{"n_head": 8, "n_kv_head": 8, "head_dim": 64, "d_mlp": 2048, "rope_fraction": 1.0, "attn_scale": 0.125, "tie_embeddings": true, "init": "uniform", "init_std_qkv": 0.0219, "init_std_o": 0.0043, "init_std_up": 0.0219, "init_std_down": 0.0043, "schedule": "wsd", "decay_fraction": 0.77, "train_tokens": 605400000}
MLP neurons of a small language model. Each row is named by its layer, matrix (gate and up: input weights) and neuron, and shows model dimensions 341-511. Each number is 500 + 50 x the weight over its row's rms, rounded and kept within 0 to 999. Numbers have three digits each. A neuron's up and down rows have the sign that makes its largest values positive.
After each neuron's rows is what it responds to, as a language model described it from the Wikipedia text at the highest values.

L3.gate1288:471465544533445518513525547468506495500506540566390479441473440468536459531487526556544569559484459527574440568546475520537479519464517420500500466510452414556555500503572501508559555526496543552556542476541495503528606555413524499473423491500482539479483482474462538532590500435485372447463385467509440557511511491586457510621454557475468521559636380497456438462433517516575569478557490495589478522530462457488508504497558450548478557483513462535387462479548428489474486382511518435532499450574518429522489482522
L3.up1288:534494515632454441443516513479587554488621532397540500454494496433598408521474496565497452500507525545554412490440549450457592596485485514555515475492522503592532535615534455442503591493414529561516434501501602478504466545510435496432468430486456564532448418561517588536547519540504478524466539506489459535468444471419440396522623534495547479600501521567519546461469486458501537481593532425521446509447503487530527550523467450424479544531405495467496393568546518495518438415466457455567461570545497518537547530507
Responds to: First piece of a word split into subwords, mostly a capital or lowercase G, at the start of quoted titles, names or table cells, as in "G|undello", "g|ustatory", G|auahar, also "B|ateaux".

L3.gate1342:616433546519554531472527517459539489497503396483582474566515594537543617529499494486510374483501541368459473462493583566477426421571489514473454440573485482579556448480557430514622574474415519557480489527518470470563475466487494577542552440543563507519540499448515526477477452473471617407465437432503452384539534484465424482448500544497511453500517500486510404476500525536551434469544530441527591522498484494514432526476483555437563503487504519531493581475554509465452452452480430441571480472543585479471514508392
L3.up1342:492559565526530500470516569506586544474541540404423536585483597540558649495461584432502560562494561481409584484529443558516554381517534484534566491444538540475535505464460464604481516392459529550537451470488549513522530574488484580482525466564515495471431539475600503535531467560545454506407503450442466593483514608423516487477489489417539491600617540423482535535450499549484467502470566470475495448507487558545414547503523551458530499532474423522471445570479387506542506557522566540393421464498471472487555467484
Responds to: The first piece of a number, foreign name or line start in tables, infoboxes and lists, such as "17" in KuHa 1750, "M" in (MAC) or Metro, and "-" before Born.

L4.gate1036:517553472514541565445531539539492496529514473470585519503437486490450558431487506556606545461434514414490586531558477477538580440537478586382476473521511427536515531444496483400459588482469506593434415521578528484483465530493440579489549441602602518451458471514585456473505472536486531576459419491481505536519553440519467495455419543537433559483496508509474427579563481565588449521467520592551597483461484577491552544449571541492520550378493489494455476483471494418473555524462427520531408480496531509410490565486
L4.up1036:469528513476693550522471529471479542513453482495462455433517508513540569536399415499406566529475505484511462612396487575461539460542450478485526432559473488514412505452431470487490506497402514435490375522544452491496549517482521581554572418515558513540514491537507555506538516420443514489515505514389575504508520510442542469432499515493512485412523501526546527521499474485503493544536574489466476562404516680380453532448474490474510506505538532489473580603493523465516488456424516512497416513549566511486574503519
Responds to: First subword piece of a capitalized word opening a new line or paragraph, often St, B, G, F, as in St|ephen, St|atue, B|arbara; occasionally after a quote mark or parenthesis.

L6.gate1964:553514532498538508496541493544571488516463474550517479558421456506466492539479493424516475493503485464471483490420384453445428554529439521592513475452527468513507469450538476513467487530474516484517477403422438506495552581533531443472440508441439523473548538440536511608455448508461506456593478524435482487503492468560557559459397406512388586479456540460446569492532486553613574520498542458456514432493532530575435451443518391447525554548539493545420454527550415560499570479589466577558457499556414480505537520500
L6.up1964:533525601489569571528524458510517551465587565515479512467417412544584457520457463518427458561594565460502543588478488514500547495460491434468524506511510501560477526573518517499448509465430474411567534488513556483439610545442435549470500430537491571505506470550479451508471500544466455533485534576573469510378516528585559459525453461578475564481512409517555527461497512533445484483571440554431536539490543566530554569476450515422510425455569507479599527495395576552447559511509516490471575516545395572503524542586
Responds to: Mid-name word pieces and ends of place or team names, such as Clem-son, Hay-ward, Limav-ady, Los Angeles, plus | separators and list dashes in tables and infoboxes.

L6.gate1050:520484546486486456519486393504433476448405492513548492473581518398499536412438447463496497597405473494533413496463519494555527547518451532499451421407628516609526472515513419475447463507544460558429487495502485617510493525405539381454470512553489544475537502446425619480556565455549509507559484471500526464593533512600600435484501471514501432444570471408544474505549574417498512477474442557518422417391401476507631505489497431450471576536546579494468543512529471493473492455559579482478586464558486534419469508544
L6.up1050:459487505494458531578481577559383535555515515521466648518475459585504525469519463459534470526449491494496446506492475539492479398549472448579593458431508507536514478494515447516483540655485490441526554580547556571604520493500505546577502548514475571439570512592437540561471486511535512460553550552507475465478560463591595511518367512502478478523453480422488577543459613476542418536505455554491470486534554500490508436530459442495553428502538542500509442456506487527523535439571521411470526583543510547516545381418
Responds to: Words continuing an action mid-clause in narrative event accounts, often articles, prepositions or possessives after a verb, e.g. out of his, hit her in the.

L6.gate1370:572477515558540545457490442567476547371550442513568408585479546466442515547471509447496436533473489443479497509558520527540561503589458562456509492537489443426378545485508478488545525493492561463566536543508481603477462649478612479521400554465545443474488516515447464505566530595588562463499581501417516512448494445488569566493519439544526430556550521566537551419460450441520597491459485481478593544503505512521460441496549639515515442461526548566477508506471497465564463513479518521576463532466474487551465460449
L6.up1370:477465532604506531475514482446519498471539481581555518492468544545497508481472445445584442467602479499413529402481562445561520574535485504527519587457438464474395501455525507412587476372465533404523524431532497606438489470424483464491464587476521537487461464562453476538491455491453477585461528568446399553470575467459529491526494431580528505495473466495561481446547460524508479507508527429494535562544484494476447474526613564563436519417519514533427501575470518602498424447413580457461494529518578550521414418511
Responds to: Second halves of date ranges (–present, –19) and history or timeline words in encyclopedic text, such as early history, oldest, 2001 census.

L3.gate1414:452426487547537458437541493432555486496481467479546499384489549409529487532533477562526377539547497518553446438536432354482498581443562515474434484442547479506499524553458427391486510429466430524471500535440518555439552374437466419519492546556446540489490499403538454527558494522519396497576541508443469555575575493596499491430514516410528582472450457510412488513478498542517463527395451523536440511489553443467481525491480472509540458387493520453504507457514480463562486479536549449487464496577495535539563497505
L3.up1414:548405503459545517547531509530585503528436457485523446447512477522463519601514505492550505447540443497533479508449416487545500456464457503530455543527512514602583560541557480478428504393568480524526488556531438522444559450600545504534453515524538594430582414500503504594473512407401428417536423459442513484487360532531487479469512492597518456569494568423454545470522510519539451457519444479396583476403500475446508497610374519524577585533502464543490413404483406539393484483416477474475430486555588488552477518418
Responds to: Main action verbs (often transitive) right after to, and, or a subject noun in narrative prose, e.g. took (place/part/command), helped, raised, draw, destroying.

L3.gate180:425548509527513506467536552407511511471484491498513560436520462513432592482486574470573543442471480435490468570549525410388514472576454467458446601513553544387519569437435436436428479484492397456528531416394433530531491482603596438437463540523474523499561515559547531572487406449461453536529439487397549476443528461467538519474497470475513536461523475471490471525545473506463436499551603491549527432494625507472509528544598417415442532529477503488565528538632446389550495531501485525453359497464503538562533492445
L3.up180:461423495503450530475499557428517466445418450484517509422499480493466479545530438511475508484512576474472559519483479525482488547406564540487373376455548466508480451437535472523557462503535529534516530553430470508458534500499502547519575396548584410459503440399523484507507472437563409509563483502581540453463446597446403503438489393519517472496435535565468592392479520593486446597528442485596498504624493603471576479471504586533477555547497533501537555534517546552498516476579512564495524591426461424498443502517
Responds to: Commas, colons or closing parentheses fused to the last fragment of a multi-token name or word, mostly in lists of people, as in "Hudson-Odoi," "Prasad," "(CO):".

L3.gate386:555444559478554505528563479503505551595495527465475514437494522437469479522596457467490484487584528488436477446506463448511523565491495532534517540546519514481452511481523475526557561446450434467506547509538500605607511519495611445523420499544551413473517533491569467614552559496479512447449508529470483560494507490549560556494440512486499574492513452453530544541563455567435420568519543495450441525552542530404535524427591412495444539416516515544536542586524496514608568593524550582523463518570489497524435550564
L3.up386:480498532518505568513522507439399507506497599567556530493472539517609432482527562408421485380515438448522537389434497512539489511424478484467526496432544474535508477496585502578538533436406487549507535460531432554542537560441508535454451494531521492553427584472437518498507486529465545467455483516407391498524440416500465450552534523500536431495514606480518587519551441482473473510503447457533494530534601452462522392412495486510587469464406597527477437585553451519568484575483585456497467561505507537463521474463
Responds to: Numeric and name tokens in tables, infoboxes and lists, strongest on decimal coordinate digits like 46.46611°N after the slash, also dates, years, places.

L6.gate226:516588573583407580405531399456434507462484497513454468500555432435569513485472491570489522413486494536464498578547493511431577555618483536533469470474510527430443515523557365514525518508561553499542507506518511536565473576536495566490533616540602499529493502583493523586473495430518525461577594465506535456477498565498519536464460532473469445483459482527523486465447512467589494491504540522559524465544422512436579404537529513461462499480538514426527494483431427524424518463479491575469507400554508576541536514445
L6.up226:451406548417456548442544465424486423537562549519600559497572446438517491419538435516449519464485580496464524527538498525573614478426462452499456520500533536569555573527537508543538522526512524526483386455468457529512514475550440423541458576481507541521537469468513575511582413416518428394468539516417389514498476515569398559375486457513511493495519512495529483448419515494508462566489485517549463560548518457487557428515538397520458510518508522579530394527502499491426518459435485516499451587467532505476540478523
Responds to: Small numbers starting a table cell or score after a pipe or dash (L 13–14, squad number 10, catches 8/–), plus occasional mid-word name fragments (Dhurjati, Tukhachevsky).

L6.gate1919:501630393482516524524435447495542500534547496494575501506503450416514485525452485417539509489443456549460493582501460513464517485502640552478504516515516474440510576447566570500512520491508499478508533516517560496468571498436479532513411525604505472541431479585543529463513529502528460467436413452399464415436463508484490498558535441486535515537553453421460531519501541511495515582475526506520460422552501520463652432527508568484414588479459494539510506443507464367486430588542476471454482528505482499477544495468
L6.up1919:412454478547495474489449410515440540558482527520553591380632432481530449471419543540514473467517481543478555502436476541493497539517474462458474596513426502524560543471531519506466497374513445489581508508530572465490466548467503495518438596461460507483537450471423476542599544497484570472596474518486399520483495492507488536532494473514491560490534415504433463454490450425429433480550536505377469464473505480429529513484495532513351468489463578489493510568486482431465477589502447507456464499498521459495457537416
Responds to: Opening capital letter or first piece of a split proper noun or term, mainly G, F or Car, at line starts, after "(" or hyphens; also Railway/Railroad.

L4.gate1406:447569545569580517476480536462511530528533500476412500491457509504474518460479464469553518454497484494425496511545543519442488496487548463463428478465446423481547543411648549474489569463461516439533558394563495514515425435473489481467432507589550524501522406489441462458527469439596523499496450431525594422450490525432591518471554552561499511524519482526486496453541489537451418446478532514509510465534491502474536490513542475371533467498528515514506398493516519545470530403589542518472516459400561534568533511437
L4.up1406:545440455501481508586512501568512571596506419510487465464490443547488451501506520529521537477457515488435465587464508475508440446447520448467486489422518501505597498505526455530477529453447632550508492439522483435483517420547546509415476474561493599475490525501568368493570512527487541524454467543615533429484471504510523538411410518546556532455580524438488441459511477451467457517532480508574503527511535641538538418494544464440447452578494453529497384499554531506485516462487455516531487541478601443509512583480
Responds to: Commas or semicolons closing a word in a list of names, places or items, such as Fort Hood (TX), Doubles, Allen, Houston.

L4.gate78:413436409543466533600476481476441465500557449583441510509525531426477529547556452386513486542528547463498513461518609497534524585487502540549476481428521519455506526515598478450592496478539449553487561594566485535552494433447484574437426472489540449510416521446527578516538421463518492492559522598540451502539466508558554507503457443553504478585514478513506526502529522560507512502543391521525494370481443448571540500517426518363522447560454522402467469488476470556568582539546504427436590473580469476525479514554
L4.up78:507494495522480402479536430512602448552552520502539515489564475439482472472496393559516397434583500411404565511489454563531509493459405508491518529617515467472564540436456583504457564507482537456439517554500547559481463459512523537534447537460438515477522561617517491573544499445581435470498432536538524533464507572498419513456431499518410557512444452572466544444471492490453451484462577600507525442549592408483584603454497549518510437474530495485430575475437510537484521483465533514448513452488526489456450424496
Responds to: Prepositions introducing a place, container or path after a verb or noun, especially physical motion, e.g. out of, under, through, in, to.